config.toml
n_layer = 14
d_model = 640
n_head = 10
n_kv_head = 10
head_dim = 64
d_mlp = 1728
vocab_size = 8192
activation = "swiglu"
norm = "rmsnorm"
norm_place = "pre"
norm_eps = 1e-05
positions = "rope"
rope_base = 6140.0
rope_fraction = 1.0
qk_norm = true
attn_scale = 0.125
bias = "none"
tie_embeddings = false
parallel_block = false
init = "uniform"
init_std_qkv = 0.0191
init_std_o = 0.0
init_std_up = 0.0191
init_std_down = 0.0
optimizer = "muon_variant"
lr = 0.0022
beta1 = 0.95
weight_decay = 0.11
lr_head = 0.00546
grad_clip = 2.0
warmup_steps = 0
schedule = "wsd"
decay_fraction = 0.699
decay_shape = "linear"
final_lr_fraction = 0.0
batch_tokens = 131072
seq_len = 2048
doc_mask = false
train_tokens = 902600000
steps = 6887
dataset = "wikipedia_en"
MLP neurons of a small language model. Each row is named by its layer, matrix (down: output weights) and neuron, and shows model dimensions 426-639. Each number is 500 + 50 x the weight over its row's rms, rounded and kept within 0 to 999. Numbers have three digits each. A neuron's up and down rows have the sign that makes its largest values positive.
A block is one neuron, or neurons of one layer that tend to fire together. Before each block is what it responds to, as a language model described it from the Wikipedia text at the highest values.

Responds to: The preposition "at" in any sense, such as "at that time", "at all", or "fought at the Battle", plus the word-start "At" in "attracting" and "Attempts".
L9.down26:664502559530551585468527473507472511543446456540485445480521462531445502500540453524545482486468619465423564535480480550531534482434507460380469463484400529459576443463491631589453552434652529537581455554504471478505440386526540488525542492447490485483477489509548544481511548488544507562543626607604465499516463508556476507471440505509465502537474485551509562500463492502510505455489521518496490491468578660486524464490529498496452499538490562469439478441535520567500552489491576443529574600394430470485580499483468451520480568480446526478462442514532467454441445490487476511558503480546499545484532552511471490470559426411470430460519536452
L9.down159:389525549489586444377476499495360503542478519472512498497492554462518552468508614559445483486489471530588438475508537559500433483396516531436526450439381596524497525509471535593481523515507455464545544597595597461540513644480495451469533482504465512472541506552400514561547623502512496569591589495473528478550513469401518414499466527478546408436521577499590549544502489557409482515451526472516501496480562523508460475514489526592515578545506498489524534460460592492430568436434557564547500465630492441608536545415518517509413512506514474478499480479509437561500496648460498478497438563392555513600560468563460556495443494555489499520479597549
L9.down343:521475469442475412408532432480526500453466515459505534471547545491486530401449489535495347542473463422545491511461553509398458548442428515583528514526492467427448538453597497564531563481471512505560435559482490584446491619490501583432417588549439524513421476496559472445510580497565452579572499501475561437517518480549553508502449533493478550587495553541466484537544494443512527526536447427514474510528430533509612467590494581497581514542508462544487523567461419527558445522459502444512454493536568484503410542499497576566435570510460439510549505531547452462563521466461517509542453453509521505589517475516483504502467520487541482412548438496
L9.down345:443543479426561598535441491538463507431518541540532454513474472545453479535575534494507508587506575563496493518519497457406488463491580449493474568479542513442459471405456492513424563472433443441492431505524506483583556513497465480616558533581599527476615499517465531481503478473474567573567431556480536476489438470445441504551567439480563600366455494425546506503585554531585519548494497530635495562506496408534556494482528411474505531541528545512503564517486548555465439517435535476494581544467535520517461466520421495492558499476448552473516638584502522587448510514454482490483467537477484397548507492518479507512508541569458487537478525424
L9.down350:531575504541385511423549554520531428517565514519528441527643537505460536511491533466512374573504456437476464423454401553477516450494469474425437447516522578545519516547510484538508429430533536509535425491417405534524446484405501526565497521412612497553529413399478545529409579438486562540494477558471561534556526565549523484475455508484541418457469555483569458532438542483495482510499509521521484397509504497506555564493554566492487482558565436585458632587424458486515503471463468457514546569473498467401439450553474542512483475543415478493544475519593497530490497536473522439536470496552504570538541510497467631470416484469449651447448489487
L9.down355:457492517457499455419485418445407424574522537537538627570475518602598513511507480565518519534511500558579523491442535460465437458526516451555474493506563509462483498502539487520581483435548519540487382482513489543532430599537530494456534397521461628441561546534471492482536461496446531554520538441399508499517442475460405542450554417550549536581526526447570428503545480485449465457552436484482414488459538557499542442476444500526541464459543557457508463456484452504482415483457406555506499525400469470556542480568517475523440551438584427494544465488404567429483482513432408538532472451549551465511418505485455470523447444510470526476457551448
L9.down512:493469455427576542569531523570478522478515493460503442546533500531448470398464549477508549450551518446563528470561553537436428518509457578510509492478510516426533494526554439551532487440468505599470540513417560496515501526458476502518528482549486509404497462494500431510490502531472440471440446514522499593432561483468532564613462467436521500488506484490497498450532509406525383495597499529538458495477468506587457431492536499543538503408465487548457526543475519538423455459403577473453482443495508530451486449520538391470525499533597469423622547526460541495573516580575498444395567565588421520550444534467478462409486532382520476518576524480
L9.down625:495501494516411560506457449573487501531468503555451545555583401521475411495560407413540665516562460504524645482492581519488499479608420482542427415454445462475406502441488445552482485435501467535592441440480433368505534463565524492544492527432508586522470549450492526478482454547545493435519514558575482597488555516568534448565426477469445476478503552495564462421479492502400538499508482461466429516477498521518537499528501445496450432431456528492456558408579553546469570471503457498413529428478499455567455516505526541509487476569480462466498484523476509507410425576522493588524435510487533519445570589511447483485561485521465462503504461522
L9.down920:437519512535501494531493576439502534572393566456490501498380637455558511447370430456537463509513587482479379484499461528527452542522487441541514574505476514540580531561504533574509418472533457553435386495492517529464513438522530503424536547504502616442524514490373548532509505572558421487600548484438559457474481543439498539431506565530465437501461548623490519633574440392413598398491452515492446504581522542456549559458499532547485444514427562441505426561517470469482465418544493486488489534455488514488522525535444453567506487536529533535517509628447532423458519536525501475533458551580622549531535438510454535562490555442471593462499473549
L9.down1042:399486573523551520461466512564577598513536484495578560425518494470367493561490549596477586463601428516524540511542465552566581493469524456495477530529493654562564497526539470579512522487389458547511497572536496526484440490481414468497412428570511533525516420475511526517474487481476534524475540549518491453532482560591501397550513485502447440480490467574431415470450536440553473532536452490464494547501461568447492491500616417529488541435572460545456540450503485448519377504416530580477521540519582510546478501608504566427499496519458574541605483569502499442435486466546308523434497523564357476524546521473481533530549474443516565524558518535
L9.down1070:575434607511596485491566564556503530499525582555515553541515415511499505435463513467506518492435426545490529474527526456499519442430593557566537562566444457589573560468517481446520494556439535480539463457496445599442491505445572488533526441509489433488377535524512501537532472484469521519496529570462557420488511471513498556450439503511587516443560520484379521562557542615506520521594517486495482481548469415465509498454458547474495520541535577534503482457564559437455452556511495484510546561521613470543484515543509500553380589471472389418465530529465465508449471545415423579507537564449445567483441507589549456564472395537487588423464554541
L9.down1082:455574510539556509524572433461523586517515493600584467542531457473493479425498389550464439449562501499441480341440533484459438534488539485561437491591483366532459509457467497518456501530514466530584577547512527499529518551517501480434519457434527511496392530534487453468451468477561496458429506471528478519415521478516460448564511556433475437513484500478547403425368556508502502525514455550503473553480515435520536487481506498489439531493577507495551613529546497528568512461418444495519450531549545547436475503520577558456526481521483507550518445516484589621435420428625468456484468518511486488530473511468505548512488409627535535540533516529
L9.down1344:433540521513335520523476461509493424526404500478494483558546522548566499532508436507438529538480421474561527472586606567469502445480444500387577505586493603479447588509425621508559590524545549502552460540489514485522498511505481480552462398421561560528502568449470471521536531522462538498511518449518489434498515521530469525505451457508495525517437507523548461498553551488513478473498442426485528470507497622474430591435497465469466536437365497542467516505510446435466450491450467556448532471439536524551558494430568545454401632485390495595467514453472550455543560495484442554545521462489539543557526496388553494515482492387515519546510482428
L9.down1501:523483504531636464494425533484428580581527566519484527578491465533496417442537461438425442517459447526511460495503447547501544526487561536486503449412523474480566596552495549591518585516487504472559479459424458515513554589468470471475510465540474441540539419516529476495551528520474515603497515516496378509482454523446461499457448438455567417556586427448463572499440453494545545479499426415584539496469513498472498491529554546493528436594434412535474451451570495561450491444451493503439467394443415497498421561545537503509455496577516635456477479499586416496496557443460542482426512540416480430450465535570524402517595499586528463489469484543
L9.down1511:554498440515395576571464494524491552543439521501601536625556517518590528463614377460501581535539504526523419496445592595581432486521563479475523450514479491479557528520499524463543561476509510446431559495544433627493491473576457520607464528533532634425449490508439444495450488528511475512496463498484481421555462480499450392427522532507477472473483476492554484496486458516450455402483616454633472505558459463516521516546516506499592580463526433572589498493533515409430533580410411410465492474461554455518453552500495499572458486433547468487513540578521609531463521506418441514537461491391482473570464555497622408494531420518488477509459450504
L9.down1537:474522547533499484408606374448607514469399524462428502494524462396524517471524558538533492508485477561487469473516451490426541490489440491487489493523442546424571491508529501593579554487497532529492470512433546540535481569516384529464459542439550475532473536482472519470566509405525466508492537528535485551472451550552459478575456657578450449617589469457421511456573552523382429537443459472485452511457532452541495492509534495524481533471559548571510491571495485460554578572452550614596562552584544548539553450546582458495437499531564498533522493493440482504573466483598432538530415491489430549513491521584449509519522437484434424510501480417

Responds to: Prepositions at and on after a verb or noun, introducing a place, level or time: played at Qualcomm Stadium, on the Jubilee line, at odds, at this time.
L10.down63:419478512538558495522389573452496565490534564571550582461520421396457490452568490508493482458429447447505464508444476494413498447519420420485523490433468519468508491519492477422512553475510477487559504537495592557453467433473530464565447526407532534437483431507560490516490495570513481543520509408515530469609437493614372576628427526458462521537482387494443445564544438440510454505486515467478477543449580405441524488418461483452522500560444513477533500562537543465440477497544455590502468525514516592484527490495507530476538592502496514491530387531556607469466477517515511620488432598509484488498406461420518503526491471507513535429453513523
L10.down698:624512465467364485489453456533575519601494549522507530466503490579497481495530551543465552432583424659456522489461517437469533574443474496500443491460488579481505445517495443503513576460582517497648591578529502453618471588531542483359457448549534643412596512529505487444518467455557466429570497447506480489463480462480512433484540470539494485527528454482517435516461448441576545421565459526448555455489602575518524459509531538533484465598562490516473526492459615431412511473445416468503446449553532511462499512548444532495463521509451444502450415511499485461506557415514464537425536515531476513564516506521500463430550514566505451497469439455
L10.down1277:443490492491489503525571522531567566536450538605487523523484459510484579515502497572495541489434453504534453476557448501405398557437522528454514473512601365489431463494564525467535617469453419468455505546438548501589496413503448492487539523486480598397577501446534495508441508508490530495534459545498507495454449496549501473480508469472421514484498471475492524471514503530487465523448579505486473432500466565578450446500450519613483595466523495549518491522511591485503444536388471481556491531503433372495447497485541540535575492490598531413497436460521512451501467614434483542528596685494501537570476548465486506426457526534487408500503547574
L10.down1417:533466516423464527474416518590488432578553511548451494450509539502478529422446432488478523490567476452531500408491495537495488518493596586545564494534456459510448467537556440393446516508523502533590587460542498518574462520451596553486473494641516500464537581573382401532398423541487534598435575524451533576567507453465515502508423567502409525463388489433513430523463584477440514502461452515491554498489533466502556449456503576385563441489532484508436577574547467439513423441505490594524527483548530510507425529526484511444449560569563501461597457541492469446452525474420400468486414470520523521419505562559558513565553572555491499480438520473

Responds to: Fires on the second or inner letter of capitalized acronyms and abbreviations, mostly inside parentheses after the spelled-out name, such as N(X)T, (G)T(W), (H)U(D), and weakly on mid-word fragments elsewhere.
L9.down93:625523510468423599532501504560496516515412521496426509485571484479603542477517495441470460534480378546550403469473425513486534525483550523536488538601516552395511618529515595536517494496512419466421496441509482494456488478595529548456437570517497430376522606546494442524538531531538477516494504496511456509463429385469490482466500522627590533493560444552516462558527416475494514482487477603524514617455549476339484547585525544577552486488489549421503426514482491520488500536499462529546502571523414499548512537496508557575471531509489464455366557558489465543586525404517477568531531411503464456508440512457618512503526486397596391446594542544
L9.down125:389483481541439519508574484512384495518624459555450450562426365553538523567485420390444508505501561517552572512480517561489593398438527498601482633559527529546488481473539532442514522421456444504439558529497440462499458546478475575580510583471557466494466499486437579512457514514473524495494566580571495498521435527461505498482498457545492431520462532498503531420560505518525549551453551485517474475526528507458482500384503421398514513456511447474513501548520392487432473460509538492470442491594457483550544606429512483409484619512484566503484516531503547543494568427604533538529514493422562528547461481420494476424520477630457477491473534530
L9.down126:521471457550451529552481449445425543573497434503432495402471557574559514479580467459559479398542479640492506506508539458488567542558528510501531499526536476588506471580561491437534578517536528515542499518429495516550522514549624566553461535554498581536526444426544494501451495411544447536510525505485535480527606435503422409521541459457547508496510549576468513549478500467547604502522471473492529456464495438493507490428512481557494510477580429457506533491528392477551467526559535483570450492535487524559561450569489528561386490451419535522420521417480478597465519434554528531462604569496485470427565592472452469560486553487505455401485458574
L9.down337:505468496656361510523489497485495413421571531477515535351496464567489501469506533592573485444499445526522553523507457478496416540457403518546470415491490416518494534463457481516470533477537454508483466542539467401540510470457473527479497363508538432653467519457477539447510470482478488506545341455503515533500512509431539549552524450482497521518491487499545500415483509519426628504569450455419487478461457501491529389488532472499480426535499524489518532494419511479501468590477542471619501493506388508494467414531449448519444525484588569489493429503371508483470474404537510468423556560493552493519532492473546500509522423507489418555539448476
L9.down377:434509537589401519436520555546504561436487546485524411554434477620485485490465470399518482438517519502474488608461445530607547545531370492477459521532438443544495415578507598533318532421530562454489467474554532476435468484546409498480464513540460592578490519511466458464514509527552428471431369506501515537530448479538499450437431551415465590495460493430467570592409529491472581452541558467615499493360500471579534538550526531549524517477510493555489453455505484502505535494623476518467475420432462453461472494589509495495576507578498464481570514467490538436486494482567542465518488553538515483493538516487570551382456517467462524454551487503
L9.down565:529549485448510535458600531517520523513402436513536456514468497582554436598590409551559505525487453535500441531503439474507545565449426485495512523518591559460491417459421419497528483597533486483583489512525556523531349450469475548462528508526523456480537472522506445531534398454504451515494575484574551529479491458485467531471454481522441550481400524456649432486462520548580493537516490548432429506399464496484480436522494491472481600485452508497431509499469376550560528547460477493520540472444488528563474496536459568463513545544459568528581532503424480428398503448451510569470482428463536492531481462430435535554518449528505529420503494496
L9.down588:452499544480437566479494479526490441484527523600473511450494548438467535464462523557527502378518536477446474508525590416512471387534519549496593490547448625549520452589519501454408504522630478524543507505576516456421582535478524499552439476582467405473649504391500409549538468538452473549449390516428522530406492606442476568549514460393485503535512476512553552542463471489443521478527613483565532501518503536521512447424473474524491571533462455496535437493537505548522492514550516530511538500525524509484484451482478418463511560470502467466612444385549453573589535430518563618487473482422535443479515415569507436542502478535456507482512501508
L9.down702:506466536524541375529475456459524451503501544392512439619566529510434540563515507477566500492561480523489464595531485448543557464530399515436466555527458431472616466580481490462499509466565519530496512472540583396529473511471440451518565500555458507478576507454479499430530520421522486428488482555501476526503577544466508479509533561506535593543520506441466498468539443507539434457502574460474428461486436484480490398499545542530461494501491539520485543428496463506381513552550530559519472456520453491423489434514560443514546487496464496487474462466510400460495569388506597541523479506478457503479454480500535496538531458490455488456441498412
L9.down779:386525472543394501578576562536387538448509530493502466507513541392526480496514511552535443505554496582516608419458417553513513511509441538480504505458514529517508579437520498536444506490548630491532509615462559453538491505523492512562542617477507573461483475491530503493601640495475497552490498444556458502561589569446543449510475512553541488528541478492532478479383569526583511475548507479486554429546535494552542393574484503476489542560500508505430496525454491472471542430569404531582465507452540462472443476481512497483443555514478508427468460519415544557482506451566565468394496404402511474487505445495621473542571593490531538469490510475
L9.down1121:573504473489549418433380437452512569499555487518531440422507404484528508530416464455463518449443507454496423423410510447428505555419509480598428500452559501504433438492519496520573483595507412508429480534438482541480475522492536449476502474511504523539511542535558529457527529481567422576340457563481504423517513547506501505472447479530490621396467398558515469468532499506496510456540476466406531544591487394489533496559421373533439549384506506455527552507585471515480525530397479438601496507467575596602477442535495493513456502465645468463435501488464498471470495550468491534511455497552555541436468472545554547565527496569508417435475515477
L9.down1156:470567504506415491521509494460496433406419530523568477561344516597427491523476521508443490421521540443478467436434499498559564438486575594474494602527531444361450457486553484494514418509482565540595537539500478464465549471492472571542532543461523524485478419485479558507396522528435465509547526559581514462477577447552455526561545520428459500399596607446440399525437486467584437464461528487577529561510534490459500482512527443392443399471517486561453475442546513435352535528493515406507480462498417554562544437462448458620501565560596477461477508471525425530474538561476525516554469483477461440542558525517499537551587491542559392505593533513
L9.down1174:521496448519369411554509497452462452488508574537374533481486437554467459543533527377542452569510471448459454474508504519408506488431458490532436504588475400587582505571517490490594490461519335542584519520439546489570507382504566514568590442434508511474476526443548554495387544446389501455526517511466506541580557496495494469586560504524516544567569555503451516533494539529555491440624596502491450520499425464499458423492495439518508480487489543540534537517549527573429549471475534495529517544527511424407472440547522578444495465424515491478484633427495558507500463520437538452623510502510463577479488472514544549453469568455573487486603448473
L9.down1284:476497502473456485496570619449511612457488558508509495572468512586517500424523537481550552420486338529569506446495570496547490571466542495513454467460487579474466465506486553466542525585534449460507364520537562599514562454570493431483465572557503456474578481499429469500533562554522525456429527588496538583436494462431503448494440462456497538517428469515492415474437536421489459489539435585580512577518491502545564555536454508480473437440357485525442543459530491410521427410550519480484549529503539519446444518487438491469490602570480582521476522445559463506599484562444509462593548526476557467435505489512490416526438455549415426439437549549
L9.down1474:422503502483564521593524511445537511521496535523444439593478476533451435444535547612548528531514443487504400478562551501518475501456500495464511507517497557472492519533413478568494555436514570439567554453493516524537543491492507495491492545462535443550564477552530475576570507543546412390471493527511500493525523527541462548462468546484492523531460438395476503497524586490520513431446463508510556504559474561508575514452478518405474422468453487475451451504610504515450443522523483560475531466448478556446494444509566466485561569397494511485505437515458349560520434487567518535500549546409463561488477548473578566453542471483415544488564479517
L9.down1602:620442526452528470408511523467446515481531423440561559509481441508521552518539551567554536522544514535516421454492508501425558511447493430504511519475578503514432491461483478524614433482493511479485539487446418567590461494473454461505522592438575635512468498555506429459463546468569476527437536530483502500493530523491455387620550487421421548413511534460594504521558484412457522476523457463454400458460541604404593453556514467496514445512452532505543520443523510438592562473496527505509524566486491488469511480568571497572518507482481484517557502544520564514436511560468561461485486531574431462424474498520446556521511439577543429488469520498
L9.down1667:446511497487528514454450539449578420472413480502502421490496429544357431483559468472554490461587490481446498504449446478526480604438525565502404564458506644475482473474462345453393425519560436598487435508504473525395483467498536527500473462377557439455497413445471454533466448528456385467484556496475444482482491489564444500507484510518541540546486495438526532503521530500517525525569373572538407485506483415444584445581472424552429513472491453577418557489486482447581480464528424435478541469491422572423555400567553480506525440455489522450482509541512604392419481519498506419459543517472537491443583447462422506487401553561424458521590566527

Responds to: Function words and ordinals in film, TV and music writing that come just before a work's title, such as the, in, second.
L10.down472:412520537549387491516550507456500511420449476452543508448450530550544494416520495506531498546420548507481499518540394465544517561451459487534453552508500490622487549511507547514489447439456524434514525472522487483483534510546475551473520534524492531470506552455604520471463503478489449379587534604400422447442518539476588545565400474544469520514458568591594520450491549578501495543499499521456456501507563476447575528553551499435383494504481484502544528572443553550524553448540445510497499490469482446484556565474439563459489475611598496440524407495502489477528443485543609459461520417517555413470400457491467452505485500430526483522536491465
L10.down819:508499451449559580504515524523539493524586461510426401459452487500546490509446424411545488466517555506508434545532522443570541502600569501497545493512498542407535508455457532444455518494436450540508482499474417450629510578458470555422466554458481497479510541440391460604336500527523561463528436483543491522461505468398441483499527458517542522500521563504489518414513428466418514461475498484467524517407442521536551445469491568516583512469450517480516512531524475460503433393629471401535487525546489562606401437537503496569441493522527379453555455540506452448565562524532478416483453602561461478483476430575603515378455539535476459474498413389
L10.down1354:440562496437614516543494510533465543476572525554538532599565473455527537459486503534471390455381536480532509549578513439478467514486523503568463585507513541402518507468575471498497448557448523517510482537413399577510455498517524510518546539504542594530486530433510525597443503436548515428506600452513506470526401441521477570493571479557554555472516463486478458490535526491525504497540608497467515434515492517472455487514589481485501423560556468508490453532620573534456592616429509540498473455553566503426568454506464486487591477492548495564490536512523535564487505448448473482533465507496421435502513493477571442526412493482565442483458478428
L10.down1692:614519459520564452441404479468547496499524392469481440446514491598512480544516455438526483492392477458491536421565579448451516417584433530499434496492354509497431440485452552484636519478483494380492510453564484575561544414527637466510495558501487526471501509457482499510486516537585492466507617363580460586519503540557426514522529545532468508484459488495517594561464539557519572521428482576492510430478489551555427470440476548485456497530482602491458472491486475436481503454465597557455449494466493425495476569554510585471568566516536604417573617520432544508524481475520482522482522501496539484480562537548540460509516510517444489491511487461

Responds to: Capital-letter pieces in the middle or at the end of all-caps acronyms and codes, such as the I in NIFL, RC in NHRC, SU in LSU.
L3.down1053:474468528536525463526392584538511466470544403413487462432452464505552485489529531523534422461537481561428517585481450488519413511482477442528579537620594442611527523501440507495482529461496627508549456471562492447540532513519466403515498430502537585500463562521503461530441433520531501500457503425438502488494545460511516520485519467527523441468546457456589585386523460503569544477417447538463530444506556482495437489585533529541481473560481434480492385546550538384460539488546510515540573477510470547566510491505455552575519514539526552518483520469428451448431496404386578513436517475446551433531503515452576494436482539483509554448556463578

Responds to: Mid- or end-of-word capital letter pieces inside acronyms, usually in parentheses after the spelled-out name (TAMMC, UNAM, USMC); weaker on "to" in year ranges and list commas.
L10.down104:496408506549174429527447567526402473396574494575584481484511516470416512467515501550505510461463442522446568426416394558478602430429472519467528490477540376494469537468451465484475566607515438484534450580438524447500400548433516442514520465458475460460415475485583450512425470577450423539488440543511498510551502490466490576464388467528499458498486520537520588469453522459448515505585529460521560560450462512458499491486471483427430485526514557622550528547449526508487398584535519520547511510512428512405504523420465568543410481504515533485457451417486576477439506461468534550377482561392557448521608376489580498533556494490385501441500502481
L10.down391:557505497506416390558478519478452511515508480491505443503511502567432513534447477410587464440478522560506497553539395491460539515440467525547557453539531485525526479591560506527390489515519551449492451558519516546512503545464457476458630404561430467512528481453438534500524500430426514492468493489440498516522490535482470496540535496548510437517461503471475394459505451449511503535516496458450517353484547497458559436475517595524443471447531428606505498519424499533439485541529530504601461507472528500482402540463469571504486446451517553482435542377560483510455466381520574475409494535584532469455475450472522407511525602401443445452476504469
L10.down1610:448424531518449543551463440459482455484537454476457543444483505454539565479456564503535517452557493549573508526524526470589476537497495442548491459505528552488402439525513506596488486596578502471546468440518598473478478495442435495413598437460510557442521503405508609488499440580543478567444452474489457529560483586420537458540449449541476520508518447482524447463530487514458475475610498558464498532445447459505562503426479522432442561485496535511498471450470575429490530431541490483548446549517417521494512467450535485559444484573524514532443551468531549499442467473530550541455471487555518519485426526522560488519410457391434475521436465563
L10.down1709:428579537566445461388514478508471463473611503488427565408509495491493451579490465493476465472499612574529549469442483402463457493448521398563405417542573422539588626512474425532555538503520436516416457505508513526457519538554522441411545446450464469596475585522435561503462476491488418434516449518475452529524428549463541527465549460468538468458486490570509519528536515462416504493439591448443444503492518489529489487445527544571517428493489460489479524574447517567405481487636446503500521458554516494526509483624458491506430497424510592444495539491395464458486551399514455366486528497536514584454517443474469503485532477475567525453540538387

Responds to: Mainly a or an right after is or was in Wikipedia opening lines (was an American conductor, is a river); also table pipes and commas after numbers or place names.
L3.down615:498485548610486536503480470574509518560506508515392465475470582456524486534503490447531524502560459473441589468487487543569463470511521459475528463499465556460541480489507528489438522485452570494476477615431612585450491570461447514545475415542593422492489407463536495555580522418493605435460504524422571476545509504511496507545503468541448496430398568455439498552423451553415527511595506451559536501550544474538596474478497443493520423569438530546577494527544463552536553544464532505499559460381466485480555455515465522406507515469440494516441508563492490445537498480460405407524515436579529466565551565515494432479526457409569471483530484611

Responds to: Prepositions introducing a time or place phrase, especially the "ing" of sentence-initial "During", also at, by, since, following.
L3.down1028:487556533398466517436541469442474612438495462545421496422522542499532493480453482576615479456476513597520543513434459459477549409498489480504472479526486466540548548506521517517474472470433504373443506482545381487520479455537508429367468549463472479485423440472545536512516481531674523397524513487539518509380532366505535472446560516527577427521437460586489409429466521472536459552535488494477511475484548500485451608480410529496429517530532468480490553382551549528548559547433445473451476425529442433454510512459528493533517417435525523524491506496407488488515507505453524565464544530512417453556519515525573423466506459597505578547471363483